{"n_layer": 13, "d_model": 256, "bias": "all", "init_std_qkv": 0.0408, "init_std_o": 0.008, "beta2": 0.95, "schedule": "wsd", "steps": 8471}
MLP neurons of a small language model. Each row is named by its layer, matrix (up: input weights) and neuron, and shows model dimensions 160-223. Each number is 200 + 40 x the weight over its row's rms, rounded and kept within 0 to 999.
Before each neuron's rows, "fires in" lists the words (lower case) most often at its 100 highest values on Wikipedia text that the model never trained on.

fires in: "a", "very", "moore", "little", "no"
L3.up388,240,161,210,140,271,173,209,193,158,151,163,208,235,126,277,177,189,223,205,235,173,231,212,194,243,235,213,240,205,147,210,228,127,175,171,167,151,156,179,216,162,182,175,240,159,183,203,251,157,239,278,172,225,233,206,197,233,251,221,253,142,229,162,194

fires in: "a"
L5.up173,235,170,200,169,178,215,201,203,184,201,255,253,217,164,218,141,195,202,232,266,150,286,187,186,222,195,128,199,183,185,222,258,229,255,210,183,145,127,173,164,153,174,204,225,217,159,142,184,103,118,230,187,225,101,177,171,231,217,197,203,193,203,153,217

fires in: "the", "member", "of", "both", "nearby", "following"
L4.up481,231,173,197,182,145,214,203,248,150,304,155,185,249,210,199,211,262,147,167,180,173,211,190,224,186,207,204,261,119,159,209,222,197,201,141,217,157,110,260,219,164,221,184,247,91,238,221,191,223,200,208,266,151,221,288,185,281,166,196,200,162,189,269,246

fires in: "august", "september", "washington", "australia", "sam"
L5.up108,207,191,219,162,197,92,229,181,212,205,215,211,217,238,197,183,164,158,185,160,149,180,240,141,211,196,188,143,168,130,185,132,192,280,187,266,143,218,227,230,221,184,200,186,143,202,194,183,131,165,219,198,156,261,174,234,228,187,198,195,208,227,182,232

fires in: "where", "which", "this", "all", "what", "similar"
L3.up284,201,246,182,230,260,166,206,221,155,198,188,133,172,201,155,194,206,130,221,224,242,237,194,226,202,181,219,269,217,187,197,205,151,186,196,278,173,168,221,169,178,190,200,247,225,278,191,203,207,190,177,198,248,190,238,221,147,214,204,188,156,174,225,190

fires in: "festival", "conference", "cup", "championship", "competition", "society"
L2.up291,237,272,255,309,192,126,199,170,223,187,167,203,203,223,203,105,140,236,190,147,263,255,200,194,162,201,187,222,178,209,177,170,237,247,207,258,138,269,182,197,240,169,260,188,210,120,223,146,209,140,211,234,130,198,188,275,196,142,237,209,231,215,210,207

fires in: "this", "some", "his", "various", "any", "her"
L3.up72,231,159,205,175,234,199,207,215,168,270,125,189,142,263,271,176,216,166,172,212,203,246,170,190,211,221,271,282,179,138,232,206,199,139,163,204,277,134,217,179,169,231,185,242,128,253,169,186,167,181,174,182,216,180,246,150,206,156,173,217,149,149,193,262

fires in: "this", "what", "human", "that", "rather", "wikiversity"
L5.up518,208,268,212,206,239,184,200,282,157,264,199,246,165,197,134,188,255,195,217,161,141,279,144,212,188,205,200,224,199,212,204,211,137,127,152,231,131,177,193,222,177,140,204,172,175,207,191,149,236,126,198,243,238,161,179,141,170,215,191,182,204,246,236,214

fires in: "after", "originally", "when", "while"
L5.up28,192,242,166,235,169,177,151,202,177,203,214,213,193,240,162,212,203,234,107,191,170,169,187,184,171,184,191,153,203,183,190,185,204,186,97,230,191,188,204,233,250,248,176,201,154,230,169,183,155,278,304,226,200,181,224,271,222,101,205,237,203,192,214,185

fires in: "would", "not", "last", "to", "surrounding", "abdul"
L4.up273,162,278,191,242,163,190,189,189,181,230,149,175,243,200,150,230,189,200,123,108,212,229,119,199,179,281,215,170,155,170,181,217,194,234,94,164,225,190,140,152,199,151,292,194,206,173,137,139,203,244,235,165,244,159,192,203,185,161,187,99,154,169,208,230

fires in: "south", "north", "west", "east", "april"
L4.up585,282,226,229,177,145,174,229,227,137,241,181,174,241,212,167,248,210,168,258,132,205,183,254,215,229,134,211,163,174,159,190,159,175,236,198,164,175,229,178,178,142,169,222,286,194,232,167,197,159,176,236,180,285,247,302,242,229,172,179,168,132,117,181,237

fires in: "final", "cup", "for", "tour", "championship", "appearances"
L2.up699,262,291,209,250,204,122,224,242,225,231,194,241,236,164,182,231,94,247,193,183,242,229,237,200,175,161,236,186,239,262,160,208,139,299,206,216,227,163,168,166,161,96,324,211,186,216,176,135,167,153,218,216,157,128,277,202,146,209,192,203,241,268,220,236

fires in: "a", "the", "an", "his"
L4.up482,204,170,197,171,213,183,222,238,179,205,182,196,209,206,177,239,224,163,205,210,141,214,196,226,249,210,256,312,124,236,231,135,224,183,149,154,192,155,215,248,147,221,228,207,76,227,208,229,154,194,263,253,188,201,226,202,224,266,249,208,194,197,192,169

fires in: "but", "where", "because", "however", "although", "though"
L3.up749,252,250,149,219,235,149,175,225,163,272,177,231,174,142,159,239,173,265,182,180,235,225,227,208,224,218,220,174,189,191,189,180,204,222,167,289,159,221,202,185,185,214,243,111,188,147,204,218,249,135,207,260,204,169,186,176,134,144,211,136,221,205,198,214

fires in: "high", "various", "public", "non", "century", "0"
L3.up416,190,189,148,256,202,206,252,175,148,244,155,199,208,232,195,124,94,237,188,161,261,276,215,177,245,169,147,254,163,121,237,215,207,203,193,229,194,147,231,192,205,216,144,243,208,254,194,191,197,176,167,188,218,235,274,230,221,146,197,222,185,199,281,183

fires in: "for", "office", "appointed", "had"
L3.up531,225,268,103,221,210,179,196,164,140,168,208,160,230,221,236,210,150,198,220,199,234,218,210,196,175,226,225,197,93,217,259,215,249,278,134,229,188,127,238,232,234,182,207,283,181,137,119,175,231,281,217,198,151,225,210,215,237,86,179,188,220,251,240,221

fires in: "film", "building", "radio", "album", "road", "race"
L2.up221,227,208,81,241,243,169,199,179,198,218,217,200,167,191,257,141,221,188,128,191,220,307,199,219,175,204,267,223,256,279,169,185,236,184,242,192,214,200,216,241,242,205,196,161,158,220,175,242,152,217,154,259,190,233,207,189,251,119,181,218,123,212,262,194

fires in: "de", "until", "of", "in", "degree"
L2.up62,213,295,211,170,281,142,186,228,172,211,201,187,235,103,179,111,235,186,246,283,291,196,194,234,183,198,229,144,180,268,222,194,210,237,214,217,165,184,124,182,250,154,211,162,191,163,199,187,183,195,210,198,154,158,126,201,230,143,164,151,198,149,196,227

fires in: "had", "have", "gained", "has", "made"
L3.up201,237,278,190,202,233,235,204,249,148,301,194,200,253,143,175,233,238,240,202,202,285,200,201,259,174,217,220,203,214,132,254,300,194,227,181,205,226,150,210,265,227,210,217,147,196,217,184,158,136,183,193,167,240,214,177,239,211,174,149,189,202,207,226,220

fires in: "has", "have"
L3.up273,175,256,173,155,225,216,185,116,204,264,297,190,224,160,181,212,140,201,231,210,255,173,195,262,295,211,182,292,120,205,202,164,271,209,114,223,157,137,243,187,223,190,201,144,194,243,179,180,237,224,216,261,234,180,273,213,212,239,224,164,196,237,200,207

fires in: "first", "second"
L3.up684,233,212,192,241,167,96,167,265,197,225,204,177,270,224,159,215,144,165,162,179,290,215,194,219,250,176,114,225,198,208,198,174,256,250,149,194,158,166,208,175,176,203,220,162,185,219,206,206,266,203,203,193,165,219,247,186,231,201,204,221,225,204,215,187

fires in: "is", "have", "be", "has", "are"
L2.up261,166,178,171,193,221,158,181,207,145,270,219,135,186,100,238,200,104,194,201,221,260,211,203,215,213,146,195,286,152,182,205,225,218,229,121,241,214,149,196,225,211,198,186,151,170,255,163,149,193,125,235,208,245,288,215,185,214,198,204,174,223,260,239,286

fires in: "0"
L5.up745,256,205,91,155,218,180,180,203,140,228,218,201,216,126,178,185,133,212,217,154,163,190,239,175,234,186,247,180,188,145,214,269,200,172,223,236,287,240,235,230,168,202,265,216,222,213,194,212,172,237,239,274,195,239,202,276,193,195,157,159,270,196,227,217

fires in: "south", "western", "north", "east", "northern"
L5.up104,200,226,203,179,152,182,198,254,203,157,236,195,267,150,185,256,129,234,199,231,160,256,215,211,221,123,179,174,127,119,222,160,193,217,236,181,173,200,162,211,92,190,264,267,186,257,151,183,222,257,235,173,183,218,201,290,179,205,159,233,159,241,254,221

fires in: "out", "began", "outside", "highly", "ever"
L3.up447,221,178,237,186,217,238,256,226,151,240,206,205,173,159,163,167,212,249,203,229,229,215,211,138,116,178,238,222,166,197,208,171,229,253,169,206,175,234,223,225,195,161,209,215,200,188,173,234,141,183,242,142,191,232,244,240,234,247,139,227,261,191,261,201

fires in: "of", "both", "are", "among", "considered"
L3.up481,215,164,198,158,162,179,230,207,148,279,155,214,221,191,278,228,152,135,150,206,128,192,175,185,157,138,151,256,207,227,216,235,271,252,210,259,185,174,276,239,199,243,185,169,206,185,165,146,220,126,202,225,160,203,165,211,218,128,296,157,173,197,195,230

fires in: "of", "all", "simulators", "theatre"
L4.up294,149,210,180,171,189,149,238,203,185,227,278,181,268,174,217,237,255,151,212,270,191,194,219,291,196,139,211,217,207,164,232,157,271,239,238,241,228,203,135,266,160,205,192,258,214,189,203,174,282,142,185,235,236,147,186,159,232,154,319,245,190,101,172,266

fires in: "time", "year", "system", "season", "public"
L3.up410,211,222,178,208,153,205,188,248,204,242,150,199,246,153,149,162,171,213,214,154,283,239,220,187,169,202,148,210,200,191,174,204,212,188,238,315,187,270,153,164,175,155,261,269,197,162,164,226,154,251,192,210,224,210,297,162,141,142,186,213,195,212,277,200

fires in: "such", "most", "speed", "high", "any", "highly"
L3.up296,234,199,198,195,139,170,286,163,215,282,164,200,164,197,159,187,139,193,136,194,163,197,227,269,220,202,242,205,206,173,236,211,212,186,172,214,163,165,188,149,146,118,267,236,192,233,128,202,169,183,208,231,231,150,297,231,149,176,148,196,190,200,170,146

fires in: "in", "born", "the", "a", "working", "an"
L4.up503,215,198,202,136,150,177,233,182,176,255,139,177,223,243,267,244,221,148,175,192,213,208,199,225,206,144,165,314,170,174,227,119,202,228,140,244,248,168,209,193,133,247,260,172,113,173,206,256,180,159,189,229,218,139,162,255,176,198,163,124,224,221,168,199

fires in: "its", "their", "local", "itself", "main"
L2.up28,234,202,217,243,225,183,217,218,157,296,173,181,189,125,189,222,151,174,207,189,155,204,188,203,178,180,224,300,73,148,293,205,226,276,185,199,129,219,196,231,195,217,208,185,189,222,144,173,221,193,195,223,220,168,273,251,207,129,246,183,190,221,175,226

fires in: "and", "to", "deputy", "of", "as"
L5.up427,192,241,161,202,228,126,184,188,115,228,190,176,233,187,219,268,170,167,254,245,191,274,269,209,218,247,136,285,143,233,230,191,257,238,144,241,261,251,250,279,238,156,204,156,165,170,166,238,222,229,216,202,218,186,223,202,145,189,195,102,207,185,253,323

fires in: "as", "after", "of", "name", "gave", "which"
L6.up53,220,259,158,211,211,122,199,181,187,205,214,209,230,256,125,159,170,159,215,226,148,212,200,164,164,208,225,178,193,251,245,198,167,280,105,255,167,197,256,201,195,241,202,249,181,230,202,194,147,160,241,199,173,165,149,246,229,176,204,202,203,259,93,211

fires in: "the", "his", "they", "this"
L2.up398,234,206,224,163,324,256,182,255,156,215,190,198,185,194,223,203,254,256,242,135,205,261,213,201,167,259,231,211,217,132,216,104,164,168,146,244,141,212,180,231,245,173,208,138,163,151,212,175,214,203,231,154,168,245,264,197,238,127,217,228,150,207,168,221

fires in: "new", "national", "first", "second"
L3.up230,250,182,182,186,314,192,207,213,111,208,227,175,222,187,165,183,196,196,157,164,197,264,202,196,260,171,198,188,99,184,246,208,187,210,184,206,212,215,243,210,167,152,256,201,213,270,191,257,127,205,208,215,212,189,211,143,179,166,220,137,217,247,204,227

fires in: "his", "its", "their", "early", "official", "total"
L6.up721,161,194,204,192,325,219,174,203,253,231,230,185,190,162,182,210,160,213,213,211,185,174,173,227,192,157,259,191,136,204,247,230,259,281,180,165,227,292,190,200,200,143,238,161,220,153,193,203,153,189,275,183,199,136,230,229,228,115,245,159,244,170,166,292

fires in: "who", "people", "really", "whose", "t"
L2.up265,208,152,177,297,269,172,209,288,176,225,204,183,144,134,177,171,198,249,174,153,154,258,247,197,252,218,249,230,193,252,256,194,255,202,242,272,165,228,185,220,148,200,209,163,161,255,193,223,169,142,208,169,217,200,218,236,226,157,197,215,240,181,169,189

fires in: "season", "year", "club", "episode", "june", "once"
L4.up408,225,246,203,269,169,140,244,169,114,229,264,243,163,162,181,139,223,226,163,185,218,167,201,218,265,226,153,156,232,137,162,178,185,246,227,258,125,202,202,185,150,186,177,233,163,232,199,223,176,253,247,215,246,276,253,231,176,136,162,119,147,177,245,209

fires in: "located", "used", "played", "received", "of", "won"
L3.up285,184,246,144,184,165,163,222,201,205,326,174,205,281,98,160,175,141,217,109,234,256,172,273,165,201,208,191,168,194,172,181,218,189,266,203,203,188,203,244,137,173,173,174,243,211,139,222,201,260,240,185,198,183,261,168,185,225,184,230,221,154,196,248,219

fires in: "of", "august", "june", "september", "late", "july"
L3.up207,228,242,213,185,221,170,226,168,218,194,253,216,274,228,189,139,191,197,186,255,257,182,239,213,245,148,179,189,119,132,219,237,220,267,176,245,198,281,245,212,169,163,274,109,172,163,202,236,256,187,219,201,238,174,168,216,247,245,115,195,200,208,258,264

fires in: "of", "both"
L3.up19,213,172,136,246,229,137,198,189,198,205,250,223,164,232,266,246,177,121,163,202,213,224,151,153,187,194,152,219,198,188,316,202,243,254,166,197,135,130,262,189,240,163,179,251,164,161,168,238,223,134,219,219,171,303,175,230,248,201,287,137,219,311,226,171

fires in: "the", "very", "s", "a", "most"
L7.up553,227,152,259,206,226,241,239,246,100,278,177,187,215,193,266,248,178,241,184,193,190,239,249,234,169,159,231,239,200,172,222,243,224,260,179,175,224,127,171,203,145,165,169,231,196,188,180,168,241,230,226,246,147,227,293,225,237,213,233,242,180,180,155,268

fires in: "war", "warped", "warwick", "per"
L2.up348,248,260,192,207,235,163,177,297,157,227,163,263,187,172,163,165,245,313,186,158,151,260,159,194,228,212,178,198,197,265,171,203,145,156,222,205,68,221,177,165,158,146,241,246,223,169,203,153,135,249,196,204,225,188,243,199,161,206,177,215,158,194,222,177

fires in: "railway", "germany", "television", "ita", "young", "french"
L2.up414,179,184,237,275,222,187,198,237,205,193,138,205,182,187,203,219,157,228,139,255,113,256,189,146,231,163,166,181,190,194,189,204,174,217,221,170,187,206,203,193,182,180,266,171,159,247,139,202,217,161,234,281,175,175,179,236,180,146,245,185,209,195,222,170

fires in: "of", "by", "designed", "executive", "based", "authority"
L3.up125,176,179,123,149,200,209,207,208,147,211,213,207,191,198,244,317,158,218,158,178,169,206,150,198,200,232,144,217,191,119,237,253,213,232,134,203,153,155,238,290,197,227,166,283,183,255,164,194,249,247,216,209,164,252,192,185,230,239,254,175,211,210,247,194

fires in: "based", "head", "professional", "played", "located", "ends"
L3.up695,208,269,139,124,195,145,224,190,191,226,203,164,279,97,218,179,159,182,157,175,229,199,240,147,217,138,186,243,122,188,180,158,212,265,207,199,156,235,241,206,245,152,237,218,195,147,180,202,232,235,176,214,265,242,136,211,289,215,196,174,189,119,195,223

fires in: "west", "east", "southern", "route", "north", "south"
L2.up22,289,184,186,223,217,159,210,251,131,230,206,175,198,148,206,158,187,193,217,173,245,152,230,227,233,162,216,227,181,209,154,114,216,231,213,177,185,189,178,216,77,144,245,239,178,295,114,259,139,141,182,224,237,267,216,204,157,103,269,226,175,184,208,196

fires in: "by", "at"
L6.up231,193,235,215,205,149,173,196,142,215,200,216,231,175,174,257,178,115,191,246,203,243,201,232,179,214,193,156,269,220,162,192,270,176,260,162,203,139,171,200,226,167,269,178,251,182,192,177,211,238,250,254,223,150,256,226,262,197,205,171,168,197,203,235,301

fires in: "as", "for", "in", "is", "aspect"
L6.up250,205,216,216,136,182,186,204,160,149,298,194,217,262,126,219,199,107,198,136,185,203,179,216,170,202,145,222,281,165,164,166,289,224,234,176,282,173,178,239,205,133,174,186,152,223,240,176,162,156,162,198,219,174,212,187,218,239,258,231,172,135,180,281,184

fires in: "east", "north", "right", "west", "green"
L3.up39,220,251,173,178,217,188,213,153,168,222,298,169,242,177,174,229,169,189,190,186,171,185,212,235,241,232,243,168,139,137,272,204,202,198,234,207,170,177,187,216,180,168,175,233,197,276,179,155,166,226,205,236,276,218,217,292,173,152,175,148,166,156,228,206

fires in: "out", "one", "outside", "a", "as"
L2.up451,216,176,214,155,179,229,196,251,145,230,186,190,212,146,245,163,206,210,204,135,174,216,189,217,177,189,281,266,230,161,205,171,133,185,186,198,227,155,143,174,154,107,180,264,164,117,156,212,90,226,290,202,249,219,273,167,215,165,183,228,202,265,170,218

fires in: "of", "as", "steps", "to", "in"
L4.up257,264,247,154,177,267,165,133,161,142,234,209,239,262,228,155,220,203,243,244,233,150,148,173,171,195,137,211,179,154,250,201,234,187,231,213,209,176,195,283,219,140,170,203,293,264,166,172,239,201,227,235,160,187,141,215,219,169,137,168,114,185,201,177,233

fires in: "he", "she", "it", "on"
L4.up144,168,193,173,230,186,190,141,193,183,218,183,207,168,219,196,205,152,218,172,205,105,215,260,207,182,252,209,238,135,222,215,212,194,205,183,190,164,216,215,266,208,221,207,190,163,201,212,138,194,243,143,205,157,143,230,192,232,128,289,223,244,216,171,292

fires in: "a", "his", "their", "to", "not", "more"
L4.up138,236,189,181,187,235,205,234,189,173,232,198,211,172,283,260,183,200,164,112,154,193,160,130,235,196,247,272,291,151,163,201,265,152,187,179,192,147,160,153,162,191,237,280,186,173,183,180,165,257,224,248,218,187,181,172,223,261,201,194,226,149,193,183,237

fires in: "where", "which", "limited", "with", "numbers"
L6.up73,221,246,145,128,184,220,174,172,203,241,235,146,232,218,193,227,195,186,127,180,186,241,226,208,198,285,237,216,169,176,279,218,227,172,158,251,183,164,238,235,237,208,228,232,213,181,170,217,227,182,202,235,206,158,201,255,233,272,181,167,213,236,233,162

fires in: "0", "sound"
L6.up544,207,211,133,146,216,178,198,267,221,258,215,216,191,223,201,236,175,136,234,189,199,163,215,193,160,205,233,184,182,145,217,214,239,150,220,108,153,230,163,218,202,180,208,199,216,163,183,214,227,179,202,193,245,207,293,222,215,148,149,170,257,241,160,213

fires in: "a"
L6.up124,205,141,220,168,187,202,206,208,166,235,240,208,173,151,252,226,229,205,157,213,116,191,199,215,263,186,272,255,89,157,234,254,195,262,173,148,188,133,249,142,132,166,178,229,241,163,155,213,102,188,217,216,228,173,159,197,279,172,154,199,140,241,205,181

fires in: "with", "as", "given"
L6.up234,201,234,113,102,189,175,240,154,215,238,203,243,243,106,220,267,192,159,211,195,198,236,253,251,129,208,173,247,144,148,233,220,212,192,149,280,206,183,236,246,269,233,174,148,235,244,173,158,167,174,205,228,152,183,147,206,117,264,195,167,178,236,194,252

fires in: "new", "which", "obtained"
L3.up37,255,238,184,157,253,175,167,199,87,182,176,221,200,233,167,188,209,188,224,215,231,249,135,195,244,191,215,201,200,223,257,237,233,172,204,229,207,167,185,265,137,202,209,192,157,225,196,212,177,228,193,169,221,156,216,253,182,158,173,121,221,203,180,203

fires in: "the", "this"
L6.up192,252,185,167,123,222,159,224,222,217,215,220,135,147,238,281,258,201,116,180,186,165,246,177,201,214,219,175,210,158,145,236,224,210,236,89,175,206,168,198,188,160,237,203,228,116,166,177,198,234,166,159,259,208,152,207,159,256,155,192,218,163,283,201,214

fires in: "had", "has", "have", "added", "reduce"
L5.up719,172,167,189,149,105,147,138,194,160,273,182,268,251,172,145,261,200,251,202,171,272,181,256,253,176,228,176,258,125,170,237,252,245,241,100,210,244,174,226,214,239,221,213,155,179,188,188,202,204,256,185,205,199,189,202,249,194,138,237,189,220,169,255,125

fires in: "there", "along", "visitors", "from"
L2.up143,155,305,193,188,219,106,193,248,124,225,269,198,243,161,183,219,218,264,184,201,228,216,159,168,175,212,226,179,210,75,205,183,171,203,211,192,128,194,285,125,140,197,241,235,184,194,184,154,223,182,228,207,226,228,196,184,202,181,292,149,190,237,237,243

fires in: "a"
L7.up542,211,200,157,152,248,162,241,264,165,192,209,195,206,167,204,107,111,207,84,212,135,191,188,198,261,227,234,219,169,178,189,238,282,245,235,190,226,201,249,188,203,154,235,221,181,203,140,139,201,200,279,283,189,195,190,213,211,205,200,197,190,170,264,189

fires in: "the", "his", "this", "her"
L5.up669,255,190,192,184,263,152,170,287,177,188,187,184,176,174,204,189,220,240,202,185,168,248,274,180,231,185,221,226,174,226,166,192,176,191,152,118,163,204,261,275,213,218,230,154,153,222,196,123,172,194,197,218,193,211,207,156,228,178,202,184,257,167,137,275

fires in: "an", "a", "annual", "the"
L3.up597,226,174,228,153,227,170,247,186,159,152,142,182,188,185,269,214,204,231,186,286,196,226,198,237,224,172,279,180,202,167,232,175,269,223,212,204,218,142,163,259,174,199,214,220,126,235,146,168,180,156,203,163,232,159,200,178,188,224,201,177,153,195,216,212

fires in: "had", "have", "has", "incident", "critics"
L5.up703,209,244,221,141,231,179,171,278,181,283,224,246,174,183,194,262,99,223,219,260,205,251,174,207,193,201,209,254,225,120,200,266,286,137,164,237,278,104,244,217,232,155,224,153,184,217,176,100,252,181,173,188,303,176,249,165,244,248,188,204,208,245,137,201

fires in: "at", "performance", "entrance", "from", "opposite"
L2.up485,228,229,220,153,205,82,204,172,169,195,217,249,204,164,258,211,162,217,220,130,202,198,294,252,203,227,219,191,154,186,217,289,222,224,132,211,187,194,152,197,238,168,178,257,195,247,125,220,212,192,217,231,214,237,191,236,139,267,234,190,217,249,214,278

fires in: "de", "degree", "philippines", "devices", "venue"
L7.up261,213,270,179,170,331,139,179,155,188,188,208,226,147,126,212,120,242,163,256,150,150,184,210,202,135,241,202,254,157,286,209,166,183,259,159,221,165,192,203,236,175,200,261,157,174,229,143,166,246,201,219,202,163,247,170,216,182,214,253,139,200,233,227,248

fires in: "first", "second", "last", "late", "end"
L5.up19,213,153,202,219,195,219,179,229,145,225,150,196,212,140,151,107,195,135,91,215,224,222,165,236,210,220,158,224,169,182,191,176,224,302,159,207,158,199,128,142,195,202,196,189,166,188,187,216,202,176,159,259,201,276,199,174,239,155,240,191,181,140,228,195

fires in: "at", "by", "reached"
L2.up297,169,204,188,183,214,112,207,159,159,239,230,196,145,218,234,207,172,251,202,143,244,192,270,189,164,278,159,128,199,118,213,241,192,203,206,231,142,93,223,224,200,222,225,210,199,232,207,214,183,299,190,189,177,206,188,223,211,209,271,121,201,210,250,272

fires in: "as", "where", "met"
L4.up317,187,320,245,175,204,213,224,207,205,199,220,183,235,137,170,186,198,197,236,206,249,234,256,147,184,234,211,191,252,197,249,237,161,289,160,194,221,191,177,197,175,214,238,214,194,99,207,272,262,204,195,244,166,119,214,172,149,216,241,122,173,151,145,225

fires in: "full", "traditional", "floor", "independent", "ozone", "creative"
L3.up95,182,192,206,198,197,222,251,129,224,277,235,224,151,214,223,178,193,209,170,122,168,221,178,175,241,192,218,197,188,185,270,195,185,195,178,190,196,195,245,169,185,214,237,258,200,210,190,120,215,218,180,236,170,186,230,219,219,184,183,226,169,238,197,199

fires in: "album", "version", "train", "road", "line", "law"
L2.up280,233,262,176,225,222,145,229,106,178,248,188,238,208,139,241,219,142,229,78,156,192,254,117,211,257,277,152,189,216,147,217,216,226,198,188,255,142,209,193,187,224,103,197,198,196,171,213,156,230,171,194,212,209,273,218,209,221,194,160,215,176,246,262,179

fires in: "of", "among", "real"
L2.up434,193,174,199,143,208,185,201,213,178,231,148,216,205,210,236,162,167,169,205,119,213,141,174,217,200,101,201,205,171,230,265,242,207,239,161,213,185,165,231,212,134,179,233,176,175,256,157,169,253,143,285,199,210,252,166,202,134,144,233,202,193,189,194,226

fires in: "early", "until", "of", "which", "late", "christopher"
L3.up202,244,226,151,133,201,182,192,264,146,237,167,226,156,201,186,204,194,254,205,208,253,130,242,200,272,170,172,170,136,210,194,211,189,215,202,253,158,171,192,131,187,168,291,124,196,143,194,237,186,165,199,174,201,131,204,260,214,199,208,118,162,278,204,211

fires in: "the", "of", "commander", "created", "commissioned", "general"
L3.up761,193,198,144,198,160,241,206,173,159,287,255,160,241,193,270,177,182,157,204,107,209,175,147,236,204,154,206,240,147,191,230,304,239,159,140,214,208,166,236,180,214,144,235,178,143,178,183,185,179,208,200,155,253,211,204,203,269,265,204,184,170,142,240,211

fires in: "he"
L2.up71,247,204,184,210,221,244,122,209,172,183,187,193,214,199,219,245,179,235,255,247,213,248,236,180,199,173,191,242,204,200,197,200,170,193,144,247,244,234,191,209,203,265,196,206,169,171,201,140,191,199,274,239,156,151,164,181,216,167,287,187,250,147,282,235

fires in: "when", "what", "according", "how", "where", "while"
L3.up562,237,278,157,270,150,196,187,203,176,245,282,186,237,202,133,198,232,172,141,178,153,220,231,238,150,212,185,264,217,218,211,204,183,174,190,219,111,219,197,203,214,241,228,223,162,200,146,220,219,251,202,293,150,181,170,279,151,90,212,147,185,211,172,174

fires in: "as", "of", "owen"
L5.up689,228,281,164,103,130,211,208,169,117,189,290,201,241,197,165,239,239,143,188,212,168,200,246,216,183,120,186,253,191,192,191,235,266,243,122,197,174,154,204,224,190,207,207,188,253,204,171,255,209,243,215,215,150,175,221,199,178,179,266,161,181,138,202,251

fires in: "a", "very", "an", "chicago", "born"
L6.up17,186,180,219,171,215,238,197,249,214,265,221,202,245,222,247,166,169,262,192,207,67,199,163,220,222,160,210,286,191,235,158,200,211,160,195,257,186,126,214,219,166,231,174,132,137,154,198,228,137,188,192,184,255,141,174,187,240,169,201,187,181,190,204,218